config.toml
init = "uniform"
init_std_down = 0.0
lr_mult_o = 3.0
MLP neurons of a small language model. Each row is named by its layer, matrix (up: input weights) and neuron, and shows model dimensions 0-255. Each number is 500 + 40 x the weight over its row's rms, rounded and kept within 0 to 999. Numbers have three digits each.
Before each neuron's rows, "fires on" lists the tokens most often at its 100 highest values on Wikipedia text that the model never trained on.

fires on: "ly", " not", "ver", "y", "ally", "ten"
L5.up390:536595529494498534542546468492469485519457508528524502493534463463527517510576501511492540513474507497469522477546491464522488522457566629498393529473443501471464525518504457548472514501524587537369477537483492535533468470452498494504556492501547467476520495507491521440473513553521495490533549476522537491498522512453485606477494444615539415518535561459535493448557485404425529445535423483458579540474451383456444469482502571489449487510526475438481448451520536485589491476490544450587462535534511482490503419481503534513439538483516541488481423447563539437521486481535479468524525559532523469512494536542504517476453534549507530485514538586523496518532469526455515513515517528508490478486482506488544507519597524476481535542484456473509535440454539518512530508519490

fires on: ",", " and", "),", " &", " to", " or"
L3.up847:576533482546506446481450507574589526484501528471466576511498508518472516506525493494479533531511508506556509491570548465469484545567494428473454514518496553496513506518539466436501463484543527479502473463495438506487527470489477502497455506486539535510504422532503554410513516481624524479500541512598468551543497489541463466491513492525502476505519459516520503471485453452465567474551500500476495486512475488505612477490463463477456474454561492501481529488577563630522514497553448514448554472530558450521579487472467529519486485529519537483459486478505517502485510559468438453472532567604481551545478418454522554522526549416543449502488483558569456545505477485468568484478512563458548541471540493453490534479432530450395574482563455516536537519505560421489513474535457

fires on: "g", "et", "t", "ney", " well", "ph"
L3.up352:493533523540479528457475568510432534549537515515496527573516465468452477465415531440544500474534547514472527545508475427501528484529448550536481492532485441565531478551505480524594494520538510577455438539480509494480498511509505500524492542530508483570485476476512492491479532585526487577458486559521497451547488486516464545561510540491593539519518534478473558565454415565474465505502577497447545514571481477494446536458407494480472536454507556512546465504444509550443465465456500496552482447516503392541542533496518521530476569518583482540527489539507529517524511523500559487443543450467484497534501521487513480539518408398499514530478458482544521512485458433538447487433530472458413514520421453513479467499469458511422494548457482500498555518514440604485566453499481

fires on: "s", "z", "as", "ni", "di", "ri"
L3.up96:447539487422550457501497580551508432575481440571493445469478490516455519549499498450513501556485451496547531522532539457416457505448518531600551486483605466469464465513494543447497512450508425474472451510473452485510512552463614467549510481553429467459485526506513466557493536535483479520480469550489487494500503475603515503483494499481535513555510504494520417492483463487475496464482508505478519450568507517572456472533507504490428457562524557477419558473483517473476529548545567529493497557563468469549496529525449501463553443474541469498495484515435475432569509535460505440504510534556541554503604432520495517487549537500498473475476470503570439481546486534507469521476465496483413511501524572537563486471472463506524541496514471420552425547507503567493511542513437

fires on: "et", "em", "tic", "op", "de", "on"
L3.up544:492511586524516476566448442531409512450499472533439445506472499520537486457494440490505565494501497484521483441463475486482440414417491559508530545508466424481540487453478545508543421529525444513571597509483557546490439556528503472497574518460481488516574588532532464554529499527499546456556415518502526540486591591530521534534515523514472552493533472468502594490458491466587589488500465517472468552487556571486482541465474530470479452454535482480550463507484494553510524524456510498462510539503493447511495460449507490519474478480485533505471504457550504530499502468459527467407543391531501502538527457433448455495505571470470551437520541478521542532508576471499503538506511510514560400482469431510451476514428476460542482474485540525477518538523495478531476539495514

fires on: "n", "der", ":", "k", "ter"
L5.up401:518489535514501483451495485481553413514514445474489509461471534404433482534481501521523534540544487408463467475459474546490505580565462459536473463487500511531510454506555527632487525502490551474487559452556515476471519485535474481472531563511446516503557573517514567508538479581519505501454560513470503499530544465525562507558554550534473513460476464502504442502554482493487495489455502495407546536462521525458469543523557534490490471453485488475520475469514505518424471461454510473438426638510485481517465509455555581486523529473529522463529450491599469457494505496535531484521501459539477497487484508554478515509558495523604428450521519468532491544538439554497505500494511498496541476460534398469544583585595458517565484548480467554525537467482521522487560481452541

fires on: "el", "ut", "pe", "u", " Su", "re"
L3.up931:541473536504472455479532491515488557496513479489411500543542481544561544421433512513462572551486557526563513480519516518492466574483494463502489479572551477495534471504472474507511532450545524534483566489513447527459464533469525520434578482446491477513496506446536435446512520535450416522497541520496476456529600544437562471551535417520515488528399521540411552504505506532452464451468544558493494529454391508427422533518479445562577487573479474461560466535577543521544483459525567492483504442519478513483536413490455545484473497466496505571467421518458415476505492501549487492507563464469482515487507468532459518529524490474513523491415515499498497493514524583527492520486500412521467493456530489521482467535462545479422522495500516406526544436486522522490534514490474

fires on: "est", " is", "t", "er", "ate", "re"
L3.up622:482549562508488521539543454527515530505495510482552541480489571454465497470490560495448501481503485544544530530445473508521525531447523513545504574511460460489534510506522486460484491478481544580448558530453524517474445428557531506495469602532526561548458491489456504524496472483480499394532484542514518531549504459444471448548499462478518555573517535555495534486526481485550433501515528565503478567515500491457506415541485519468439491505474513466488410442436541434506476476494520553501531453445502569478443553507540406531540563510478474444508460422498485524444497548483519512548479474496467477540614501536542432547489607506490513566581531488484460461517512529509510543500469438516556477576547536505523498430362505491491445463562467541557514456497535532514528526530521

fires on: "n", "a", "t", "ner", "d"
L5.up930:510500452548404558545511438432524538585555574475534478537532542528554546506486419499490551493554501500537507488422504521540499508486443480511545502567483494504496493495513536527522562507521465460464550531501530520555552513451524490474484444544505514466536508499448500440573494487488510525461538492521570417565507463453528454467563473486460474543534508495475494494477551456484462531483462523487515460507413440496493506446507531494490475515544488486625458480423506401492471512586488517514575510465441479429496547553480460503463556567502458483509449503508481520474543503517471532491452525503483471488572515540469543532489548458458516489492542544465547527476404444396463558549505546492538555522554433454473554419445448533499530465471475431529428483520543481577475501475506

fires on: "th", "us", "\n", "ly", "vi", "ang"
L3.up575:551449478516437516468405505616492487428446486530516449478531509559530521460512491558477556539507591449491503431496469522522486498504583499554509570505485539482521439539526460433520459437477549507465520548516529509449501528531485516485475540506488552446467525453539429586441568484486484504497507545502464570530499425606448555451464488538484556560447492453531471482487494536424460442533497521510467497517505511481473511438430508495470490464449558531512480520504495554594516545495540522533560480531521502439456480505468514533548459463468486524364542501496480493521450488548506425487498470537444559493460452558512562535507536465546497535541490505476478533502479550472533464454444433625466473527501504510486484501466499522489598561499491504447482502451530504497469487506479

fires on: "p", "re", "ea", "t"
L3.up879:500459452486431510483473465492492510552475496480487473496517575512480462534561515515560600511551490459468501525558504475497476460437468469473467484478502491517429455510462488439480544465431545531536510421520459467510496464441444552497490519484370493555492545548509573507498476468510520550507529437520515459473501490584555517516512481489474543572515491502498485510490455492439545392488462533559471413471541569542464501474475482491489479525487489482518487463549495530526493449442494463456470524547468495385511503530470477538522608477537558529499509419541476470560492501471535573468443513490530491545490515453485509482493516584469541503496562540475510526539493445558546517475432510501568368438542554527428541508527508486493525552472474408491445534553519452581521520504494

fires on: " p", " S", "s", "am"
L5.up710:493523422457499489528487466568458579426508459544424482539454483441513523442529481515522465507473502486528570512473513545546475478472496499533441480480505383492505483609500460491494533468557510477510415486476465463509501546526505440465481526485440536524511498478558502541555493575534397619511435444536599480538493484475443523428536522507548461430418601541576522565365517438495528448553489508553468492447575494487499528510446486522522523469476469526483531537456485492463469461506481502507532490430481494555503535449505500517511509505562474518577563485449447541482580476461504478492560498448498521517582511479483479519516525525461550498478526509549534441474478485472496450494531512529474524497453496504514499544491447432550493494484505474527560460505488500476510523452459

fires on: "y", "er", "al", "ry"
L5.up875:494478425568484522461472509525516484486573528437527467436437492485518556559473503609559565548435569523526485527502522518533497490469532567476473521516513456459537465541461532486524485504484501477540506553518498402546480486415502474508481454507456466575491526497507543576549522507495487485404533504580496517541506516514536521517587571559530471502482548494472481424527462473499596555427527564482513457482517455515499487456523506564507508482504519457521477500479470607425525499492527472469510503426508537500479487520488452517545528504502462532474496506533441468500528492448388490526481520530473527522542491535475488463435587445523556499465608561562512572522478531536499487409487457484498521511458424488502544501480467458508526414560447556471455466483569471521464500475541

fires on: " |", "en", "-", "h", "er", ":"
L3.up642:485528533512507474468439448481499429485497517446537512554532495484536542490525519506539494479551445435507472475458439500521537549529537430469429450440494519430506532489450456453479499538485350546530471490525525436526452440478499530488468423464463487496510468522448585503540431510507532469498469444542533509504518452541419520559427519497526531501510519490509544533541477543477531456444471526533522592521498461582466522476517557548477502514516547486527520547447506444503538518499525409546503416514456454434479491456579478490500498488479487472508398465458466518504499564430518479495470551530486478494484504499499561488470517557502570496548547469567527529429541524477541532446462460546459509507480532526527498547489510469516451521546601497481471458560589533577489415515557

fires on: "or", "el", "er", "im", "ig", "al"
L3.up83:540500521530569574469568528502499494490523482477518456522505462559407434434508426488436515540487532517463517539514465500459533505431490532445460472488449445504439497473456511573526458491494515519463494505491515467580382491507547557494572467555470471504520505552544552493495479469523570503582508500506466451519539435486534561466512495535533399392386490504507471482498498492485427518484519424500519497560405508497516497427515504486573467483480506555631497532476492473504559463519503511514469512501498494582528448509446407457503480460525522454495501491476471521519491587474438509478546521468512467464548549483561508467473461487512529535545523554528476456457439468472530495515562497483487478535485467536479474485520501552478469462504514514451441515499421467549516606491471

fires on: "sh", " co", "s", " do", " with"
L5.up657:553504525466493561530539467479534560485485501569450461629418483517422543461496460484503440483536486469504512563470530583502408528446465527518600570534479488443499503536458519531529480500475466532532498482471455524533560533518529475466478530560491499530509481473541490551532509471495525502521469480519497523544513489422474457458444415453462548554399517545526500485533588553519502466553518510410508438474495467539482473455504472505535491485462487535484528451483440489459504464495461530559424550508496541561489511574527592473533453554528553539478501420551486515493554566475408463550474526494552459501501478483493488522486524527455486451484509469481500522558557486476388506552468552475490504503476469488536519438555470420480544537503536482561563539534498507475570502452495

fires on: "g", "ing", "ron", "ad", "at", "ly"
L3.up592:497464508467459464569462444480447510459482519492441561542478522476517583432461521492543537486472471523506504516599513518442482443473540494461488531468518439488486448460524433506528484457511492541465501504501544479548523524445470554574506475489544456492568472494455534537481508537521507559452580580560535511506475465569461525451508474488517529475512566493488435519496470511516535478532492505498472453516429433489413556461481467490506434468476545481520546540558440480452531538568493478446484567513561458482478530467523484456560569528449433547554515477509511526526511538519532535471560397455526457500485545490512470533500506469508483499395547492527558446515479545593517570436522512552490531469465489531511511447523531459555501404536608450490498536541541532536447486406515

fires on: "op", " se", "th", "cent", " comp", "-"
L5.up670:459418493539462459553505471554558497537468538510514535592522473502531516545504514484506601514464519472464586466534541503501508504452448446547553481453496514527500461409502583466538505446574470485517536466515524519516498506553492464504617467487558455503489513489499530397506509542483526446512540504522539479522497564523462536460492532532500494462446510490476530496445487570448457382480488527489542507571479482522553502504550538476464504417435447453474481497545474528552537517456550526490519457554461520500487510479495435468447523527484469509517538473527518494496493418455416553500451486565501444432426498524503468469500521497498449545536507470437531507420516538393453490516472460506511521496508457503504518478497507518524511527559582522476495495515521439628488420537590

fires on: "s", "ri", "li", "j", " of"
L5.up841:548520488546557535499523525474467603451551452495492550534460484505438477506529485507459477507504549558494432587519580508479490487503547450493461493488429479490490519547565499505516452491495498521426431539476520486487476550477508532548494497553479521507493489484470427507562452538509526496483457558471592453536548522500485464471537510501431414422474505528544442480447456457475518474431405499492505470475530572550569508490494546475523509510498466511554511515460523519515487424537484532439450489482457547538547535447512470393472476521469479483453486446415493521465451471469482526498488475463603544486493501526497439535493551507412499462565559494477496486505529563400463525538473478434553575562465512540479455477478566531580473506473455487506524458423441534455510544538545

fires on: " West", "ent", "est", "ate", "ho"
L3.up945:473523454501498473589474491481465536567506522542452535488498439527481501516501537601441493519463479530456488465528417505489513471472502499525592485504509497484505493437461473489453536509486520528517489498472538482549490519553560560452490501533525546504546399486578479427450469484519443451491513490510513530566555517448560445502520541489449476494500506573569499479553496486490475517504556483440528586507453442418510527526441493528487475532520531489537505505553475495486470579511506437466505427479442483494490482543507445477453499547469495471460421485452488536454489477512487446499517477540530509490513509518633474503428451488452453511398513487453534546546495475478533534431416569495506547533513563500476494541359492501409491493477513521523538541508468556512496395558559

fires on: "th", " ", " Gu", "h", "ter", "ke"
L5.up393:489505509519526522495457453537507517535443435505494492466517521548548533438428527549482532475429453412495563506571514550504514532489541498454499507540497543476469548543523529511512526418426543556514451504502539483433575518526471487533490484603499478481539556514476518497426505492513554512559437503541545531484563500404459493547507584515464447485527522493516531497521488496522444469475495550507535440463502523407526465567487516455482558522484504577514430541494451551540494416478521486429539504491472488527456482469604477437483461497510490544530541456479543502485502506413465512487460432525545514486494515522390468536517482524498541528514444516497503491453519435538516459494489516553544431444399467520501563465522548571517474522584556463514456506526504503478558420543564

fires on: " D", "er", "t", "d", " near"
L5.up301:512508456459470508594401479517477538520553524509474423502534541444516505517460532489456448523535493480482515510492427540459563499474419486489496478498514549430572479485458488517560485484513506460490531481472521534578428352495527536499502589550481525502569386453520533455522498496496530503477522443522466416538502516520537533492498458530507544508537493501523517472483441523497495478517532533514497472499536409439556534452450546412439501485554449499476484556484438445501527466501502487456479513467466504542400479472505532437453514569473478599437484540542485455512583515486477482542523470526496516504573490423478523522450473517480551509509481528519530480493430478481439457532468463487492551493549472557493537518438577537482470510474496491504502571512519512451438389470518

fires on: "re", "ing", "st", "a", "ious", "t"
L3.up970:494456534527511530522384532451477527547474479547549464535538496525468511480465485484509535530444506503535462451458514559486577451467570499432528432502529475482476453539524506540545514548490476493428494547481428444543543414538484489487527600505406524511527487541510531492483498478520516456507540484464552443511479511500487431550492438416492548504442459466489566475507475534441494482417482523512487462468521541532503502400502443526534525486486475526513500556476579623502547563492493507527454449523526474497457506478478541522470458399479422487418505465550537442494575558495566521603533404497471493517582473465513455495473510524526490529450511493500460519470539495515542511503496510506526440516472538484431492512549486477479499484418563499507474541555537541558541451481522

fires on: " ", " to", "ig", "ly", "am", "un"
L5.up231:598489456475507453440459515470512506494465548521468502569474474449515523476430508484491538515484521485473435469520517434506491448481452515520490526505436487508495498514484488590498508495499499432512463463498550408521524534501486500471425523519532464555447468510459535456416506521585477533511472499547517511487490425558503393502536554492451510505539505528511482534468504579519498518534437429546407494485520469559506539551505504434496480551506488509540489502507452486525507443495505576455511463476520532495503440442516503495465511501537430516441438515535490484428506547536484476502590511460445441522462506517541499507430525485557533477546503421551512415551543412551484475529504498535537466570576406560471511458506550585565479547488427405521525568548453535503443498504520

fires on: ",", "op", "view", "day", "me", "cent"
L3.up314:492493507510428522519468500566513492486511487479588518525477432483554493537551546554393543501498460512509493464562465532486421476464553454475509512515491528508519474464506504474465487421482498473460497456488515591477501489490448505526500385469469512504453526493473459519476509547485468518561514513562485475467434546497487514504456608521488544511508487468505594619484517499485523522483446568571508522556512466518469518525504425554500559499429526589557479520575491488550482459472508570565485528522468578350542516465481487496492455443529467459508550481487474541509571490525475516415532468504497486504505438481447479476496511444470479535449570484469452478470551523502499493487542453419567528490497552495494425481498532477472492441539572407502446493473528514512504462447500

fires on: "e", "h", "her", " J", "is", "er"
L3.up781:538492563485494532495515442516502504499483503437524492537467492422520495459481501532510481544512553472524533538525491542508472573493521538537508519524479473526515546439553482512459486542524490478581482447494472474487475487578564481535561554489480535493546476507525527456525447436485493499543543461458544463433499558530457547566539508587509465496478494476517488471486425493551483522498475381526471540511564445524430475511536484633456417582406520489507486486502426492530532495516517508550538540500484527522433463465525565523514521510417529446523508449415508543431517461516515484537560489531463505451437579479528499516488478528487462519449518509569555525463493500435459481584581546506538540470437423560550462497472547513449407466470465482480500459495500533520559487517583

fires on: "or", "au", "r"
L5.up571:449481490505539497479460481533562533507514537526471481504530527511545490427463521526524524552483544451465496493537427474542572437520475485469518444477481557524502499463559468565552589582512479547555519500461532558500548534502552491569514462492462451519562486463488438541461544557480523526564555388475444457570515456507528518517531616502463522527483470504511540473527428466504618475539478528496527437524491470543453563470471479511437448458468554488539522439463504501535554531495513469481540534473504516461536494486508506532550534475515498503499488483475524469490517549501491524454588514532443450497506435490540560490476472513510580590477519463555479389464606519549520542479513494509493524494443496413483426520517474577505567459556521472527515473526474488589487485464528

fires on: "ment", "==", "en", " ==", "ack", "er"
L3.up155:485518527505504541454483433531529450507452509523508465569538537468498487492430554563436566557511498437523561466467443497443487520475532475481443443472514498445511515452486473464478488504352463496485549468514506513495379451543439539552570493531473531506512476503516551513508473514496539480478530520453467479485535554469530464500445538543486496532539473481489491533533571574549516456577427550512637461477484479519495516522470495469454422538450509490513507536466503459478584496583559461540509499500458515479530518508554479488422450507493506527474518537491441443517476527539554544529458575477494489492524458466516501507519538582561554445510517450466419540444433441535476528453477525499445475434532509473464524563529492513560480482472551532462472407546541518480538512483504

fires on: ",", "on", "or", "our", "ot"
L5.up1013:434534531523446557448430518550491509472471510540482490487436484505522492430483477499485497461493567563535566520506531434542534535521474550565478473487458508510588497453490491548509450525530497529528476534495511536484440526497498429532527557568441547528520465495507496498447464565508440474537496472562467440555508545478519455441481563545539476394519440483488571445435454486508432528452449455513538463536494494493450533498485504477569484524508566515513484378426522446530566472481473530477468504492435535503508569422493503484471580534460562618550500483511535484444536454552518448481532553529465459501509473522459473543492480549459490530486488453501463541430503499487538556518459472511443454485431507511514457504564492473440557620442477517446533516478491499495520482491499

fires on: " and", ",", "ment"
L5.up490:568595504511492521515450482501500619476483494469461523549485487525574520483472431564453502482541522467532492509485483483486454399469453506539461579486503551466482541515517478478485537522539466505438446450563504456509546487440466549509481450504578487505552488498532494517572561495512504499569540491541495533553498586476530470473443475512558466440474514524462429498552507532554412487519516495551512527544555537588485494408421464502528454487466547483448530429465496514556534484520466477561459521566489459478496491451518473527574484497496484489449536445498472489476473555506522405418460518547525563498505525587518565450494496426528496526475469510577511526539527452548480545417487454486523488456526484495536523451434496469540533503444467484456472520554480543516507435527431

fires on: "di", "ti", "ni", " Su", "ring", "round"
L3.up379:497447490501502523522488474504541505553475435549574469505497483442523489566468513561530557551494494427495482522538444557528477573479551444514459549471465457545464409567483521473521515464484512482450556555568519496502526443437512433524509453479421485422566565470515498496437523554418522483460433432494527493545464510454527477461484507620553422523469466453537490520512533507526437557512454512460522504511496481520482509457434555481475550517504517501458527510522494518496492540452506458433494537444519490545496561465456533517498510411518511532530457469478460512527493496457587449496558605500512478500515449495511506541466499456519473490477523566482504498530499445432534465463444557514428563559493523471581504398530512444566501531488466513530490535450493536559533526509421

fires on: " in", " of", "n", ":", "20", "tern"
L5.up764:523512523540483459445514419488592500476569468551533481449482474469552535509463516502465562483531445539534488467433549497512499526536461500531523492460461479507512543440468544524479513471530561490527463496509498493510462452479486489505535550536476494469469498551478517485505452514479508579444515553549518560521499567512435496546445589468474466497492470528423498473489493467490473502469532436520439488469486555361416457427557520479488471521522463587520489514552478438519489466419550563446463520416479461474475507504435518538455546509503544476526494446539549428438623498502510494541497558508468476445502501457526483472451554498455417469453562474556528544491437532566480471479514480484500429450548538447551530473478517533533504461450494541476463516488569532546462403491505

fires on: "ly", "ally", " and", " or", "n"
L5.up794:474579515530473482495495471429430518510434538479510501512502504499478480500483483497532475472513552587404460440486511488545508447533492486540516486497533506413465526563493580522463465456526474507410483484432508494466448457487565551494505494499528506482534515549495550538488483528478538504494492406530477472527564468507499533462502447534481587563535496474562536432503490414422561433545539477441483500513477467481498528504490518514485460546429592440480536516573521459502482457542528493476425565460493477521523462426561457437493580542511594454494518478486490441476494521562539487473484510521473456529528575565489582532533518522528509510527469490515525433542418492520449525434497519474483510470534469593457523473489597463454497502517432581567577499514461506500516482497507

fires on: "or", "ident", " No", "o"
L3.up612:529534570471485494519476458558525527455493547537472454504556471533511472503468458630495525553547520499465496469469472423547549496529513495533483500534504536495442500543485470476438542417487514552486512459459560458534477492524527551520511513568435464516450503540483476512462474486547438522518565496428530477561457441478562540498487573498514428436473461505566545512482519491564467484499536603494520535490534491538448474458534501502497442526526461518542521518565504425503561506518505566524424515451460484446450479516514540495478443496564519452493501446483533485518526495548455454479555573547469548425509519557523572455523512447440490525558496403502492428482532442492536533510570539498522589512552485465513516567420525532446483461527499509542472457496523390433518508480499

fires on: " S", " to", " by", "s", "d", "la"
L5.up828:539502510531460540467586505532561607499478499533537494448439477490514526536519446497579467446485529502621455530438433513419457515545463508515447547516525476524442514574475492572555590483464496487539486488513527479564514564522454452536543560479482524487512538521480466483490478434532483548503481530568539468507476456520439463496530524442566497540494483529498525516435430509461550488521476527545475578468529439465488405457529466442466577472439541505559459478491482530514527472465485540450487505466461471477500474494492516538455494571534495528470535455558484517504516494553487488496549458563422491568437480559476492472521542498508476460434538554516568529553411482494524479537541486488485500499472508493535545521482469464476631524410537446508490527520434556499470502493489

fires on: "tion", "y", "er", "vi", "ate", "end"
L3.up941:504535501497514432503478446510503467577529482464546518442510515530464480490523507540491481486516527494492505516525549463539507495490494508592484560575518520513504480513435434474511557542426516598500499530411485532498579483498457483514480479554506493486494462497439409438530538514520474477489548537509460490506438526506524550485462445435495496576481587470433488526520583527505481438438538462471488522576479489483467502481497497448468492528480577465526478421438540462510538432548481490455475527494523513449500482468552500480525536600531501542545508498471460477466457540448470475570441520486502482526516453460546519498505555484501535512562458495433491480462480511452522558572342484444503525518473510422542434489407488570552527501497467519534493552430550527528505526389509

fires on: "ed", "ar", "ted", "able", "d", "t"
L5.up358:514524473488443548504528549481501547469509507481449438520529584586513427484488446442541514493450524486492433486524485474490613506497554555510420520519543431506462514534441527484459469523493536487526494520524502515468531509418561545484517423505511464474470532443425543486518513497481501471567499589541435520483494525451498520471516420526512517544521480513508489480497497484566538481531406500486510495463546520391509462524558552508493578572516529491568422483502518481541460471477540568491514604537554508496448501494548495476540503516492478468479449496534493528533485524442476539495494503520482446570560433480510472559454477510636511511476527470471529470486489487409525540560516585478426520510535487438431541466439454500504459546526546509504507494443422500475521463569508

fires on: "e", "a", "en", "an", "ll", "na"
L5.up402:521528510478523490459477515512460485492506516525468471552510429471475501479505405586567442485506524533517501464548472519548469465442542532509452538462463497529456441472542480530537457525427448566467554526533475552503328431542535466522567586522529401520563452466434504435503500481460512497552509523473503512497495533530463516546550501536450431568549554492523524500488488495535532471490478536466542530495570494517483475435468496505489476479445528468455470538476497529459441443453458425510471509415483551434466482530453501471483598493444486453466476542507465417446480488499518505474472483499513543461481554515523508476521542489563407583489483548458471469510456456427554524497533510527447501564489544544503534482570519513511508494568567479527528494482541485512510496414506

fires on: "ar", "ent", "ed", "d", "en", "ible"
L3.up887:550511419469526531524543476548513528501562515540503489514488503521473433493440445463419569477484482532473500429467562493527481420499528441439504531483586521467427568461438479499549478451533518472391505448533501435434548482457513509474541530534402449559495473485538528559438462546492518541512525508536490501540485556499541484493542493505539513518464578546524527452483510498461482439470464539502500540497585524526487545487495578459488468480453423476511457523426508486512475528536449505559543518594456497459453480558498492500517463533596537492529532524571586513521502467443505510478504474460529531544531427545499489546543537514482459525457482505469554558503517520456472603497574517430449458486486529473478506523498477510493551508591503500451454510456509416477497512567510

fires on: "er", "an", "re", "le", "un"
L3.up713:419472474499441515491544476489432534497498505498504498553486464517452499473539499507509463549492488485487530467481471489500475502506494585553413508503482491459585445437530507568492556475497462491434504461511504569475542477516470459557479510554457533492466467530462511473500601393476554476553431535493560488584525501494505492534540472539437603500495535514509485476498420517541513547623458499526507484517474514522487449534494510499536487560557523510551485521438499528516512458486432577542631491452480517505485567510477489486542516483484444474510474459482458523478553469519509550533495511509522498441511494545474615536454481521532493492518469502503441463441565557534559598549443518456466400525476486483431536549523535525516533480560465513440450545508526532543490449548561

fires on: "F", "on", "tor", "tic", " John"
L3.up972:507485490536522467577493527464491419462434533452471417493473430515518501486541443501558535608479479520524441480458489509512464471459502590498511572534513456474523523508526483483481500477571486449565522485455487543528436484503554451424538532501503549485543476500538486510405501580463460512410437473523492493506574506536478515508512553515564509470470433570446540497461442492524509512518485471582493481514539464542592423573464512519475458538551554506534506503479512482526509594511498496488593550453460491503531505445486571457556499503635429547554495499533461543525474475485460472503541478488527531536454465480610569497563515482441493481538477535491551517496523472481435457482468504527516498502453510511510489539484510471473544511484541472480550483427514554476495427497453

fires on: "e", "u", "er", "ul", "y", "ne"
L3.up790:487491616469472509547498416536468463516518579495517492434502473465475434506509490515522465471515506495487478464465506515460575435446463509424481529525513525497509496398527502478549500458482450477526557515551513583523494532475500443534483548451496521516537558528460425446531499514504511424478595402490461487416496503517507486571588460494454532498509542468535472540544514481505612546449532515497533450486525492483462416497476480523488476523511413525500471504470505631491527553467499456408512531547511515484480420523486467521509458480565428552477478444521484483502515509493505470502555494589420528500481483546524510438435421527558470479557472454540526589535497470501451534480503524455495515546460471511446547515490452533487461475532500520470458510513502442420516496489525

fires on: "ly", " g", "g", " G", "G", " sub"
L3.up221:468464464378474486484472441499505502410450511506553455533506558502477496531528517504458473480423472505531505543573457427560568558516458527555470521430535450497567508530471560554497460424460522455511545548480518489538496494438494544559459470499538468525513428444543617515414554527523420516493463533464515541526496488516496495466554482510504521516535559509532496466519524492561524446541421501540503492479459551466452531454523539491488521526486534522510526537544539500475452485511539450518435469541501544509461512492516518539552468524503486493479557398548485489502497472612514475451543458406501592569495508503494487473523490490478527529469471469678486473501508503557479492487496550430541481538527548519580507513488479449517459481503476506524490488453475533499455492503549

fires on: " do", " along", "et", " Do", "ist"
L5.up808:548523554448531452441542473520513544515534474534554447462497527513492514518487511508510463585456532516425485540525587457522452512531472505457482472514455522530458526532510477498433530500517470488427499503505469502466514521530517481583499431473545537494467548381520457466440491482515513468529516564454444455455464497507556511514545483533477564502496487485531508515460468531481477422531571555490560405552490488475492541543572520489417529587569459522494521463520514537566501456542474469497472553491488412579505483514506533524522465576531587506484485474495447548551459476560502444499548524489488504501563457483511536539440490458510607467527556471513524508426472654536452489504479459559480483583488493453447503530485478481555476470472552473495551512520478487447483531514563

fires on: "st", "en", "ish", "vi", "in", "ition"
L3.up822:544528584594468510478577549528556515436479600554547580487508452500535555543461534450465535467452543469492531541514478510538536478469498500540459526495545420468528452495548444462466501503504496486499471458513515462497510452534492491511499475538562521438495567539505513463498451541504434519496470425513487512472477470523494476523583394598508466490528478448545467504568530496487499421554489483493517522499477471546514460553507548461436485530438537454513456502573501507561506481493504487535466448513466555537532528488479442477538514517460447528552487520442528517536500510485556464563538515486549539517484545554500450602472487560529542500530471515448481476514501528524493471410460518386470520507435491460472578524454515386527528457538550488556443555558458518534505534456521

fires on: "t", "el", "m", "ing", "re", "im"
L3.up213:541510495445480514473537520566502472517531491485514466506508526525489436444517505538467516552548563484530528505542517479474499536458588527501480503475496524433467485525522524537520539537527515526492464516571519436520393494493459468513477526555536479512485565497527470449458480501457531565466444496485554419480467504413539520469500465568464472386451504438430493519485547498505562514570432383497476527513435517444523556528546600490506507559528516517488483480497506486550461445523558435531484507559491494577540543566521537481500511493457546485436545431431493472481482486467527502475548489467499486427539491550507519468536457399555508533492597579445478467508467524508502481519516442388447504478550497504547494492450529477542554426519426500544507462514520471545513536514443

fires on: " ex", "s", " as", "ex", "li", "oc"
L3.up238:523497515480507521450466493470545505505436514555542525528433485503483433512459509548427489506560473490660544460433554452490483492405379392460451480534485444571450491482501511487527487412535527501513500452485520523520516487471499467562482517482459467554541577495567527574527436502631492505506457507457506506510443479528503468469481514494462460495542519565443369478428511453490537547499500533500513432503506472507557469520453496461545499544526462481479510533482530538484545564460456516531498498458487558526535548526515534493489432505501498472487506520453477425521551488518486524451528514552535516482487504481458522483571435506459536529612556464479477529505535484411452482504450468518479561486497460524473543532547510479521461496478508478536563461523476506499542500476551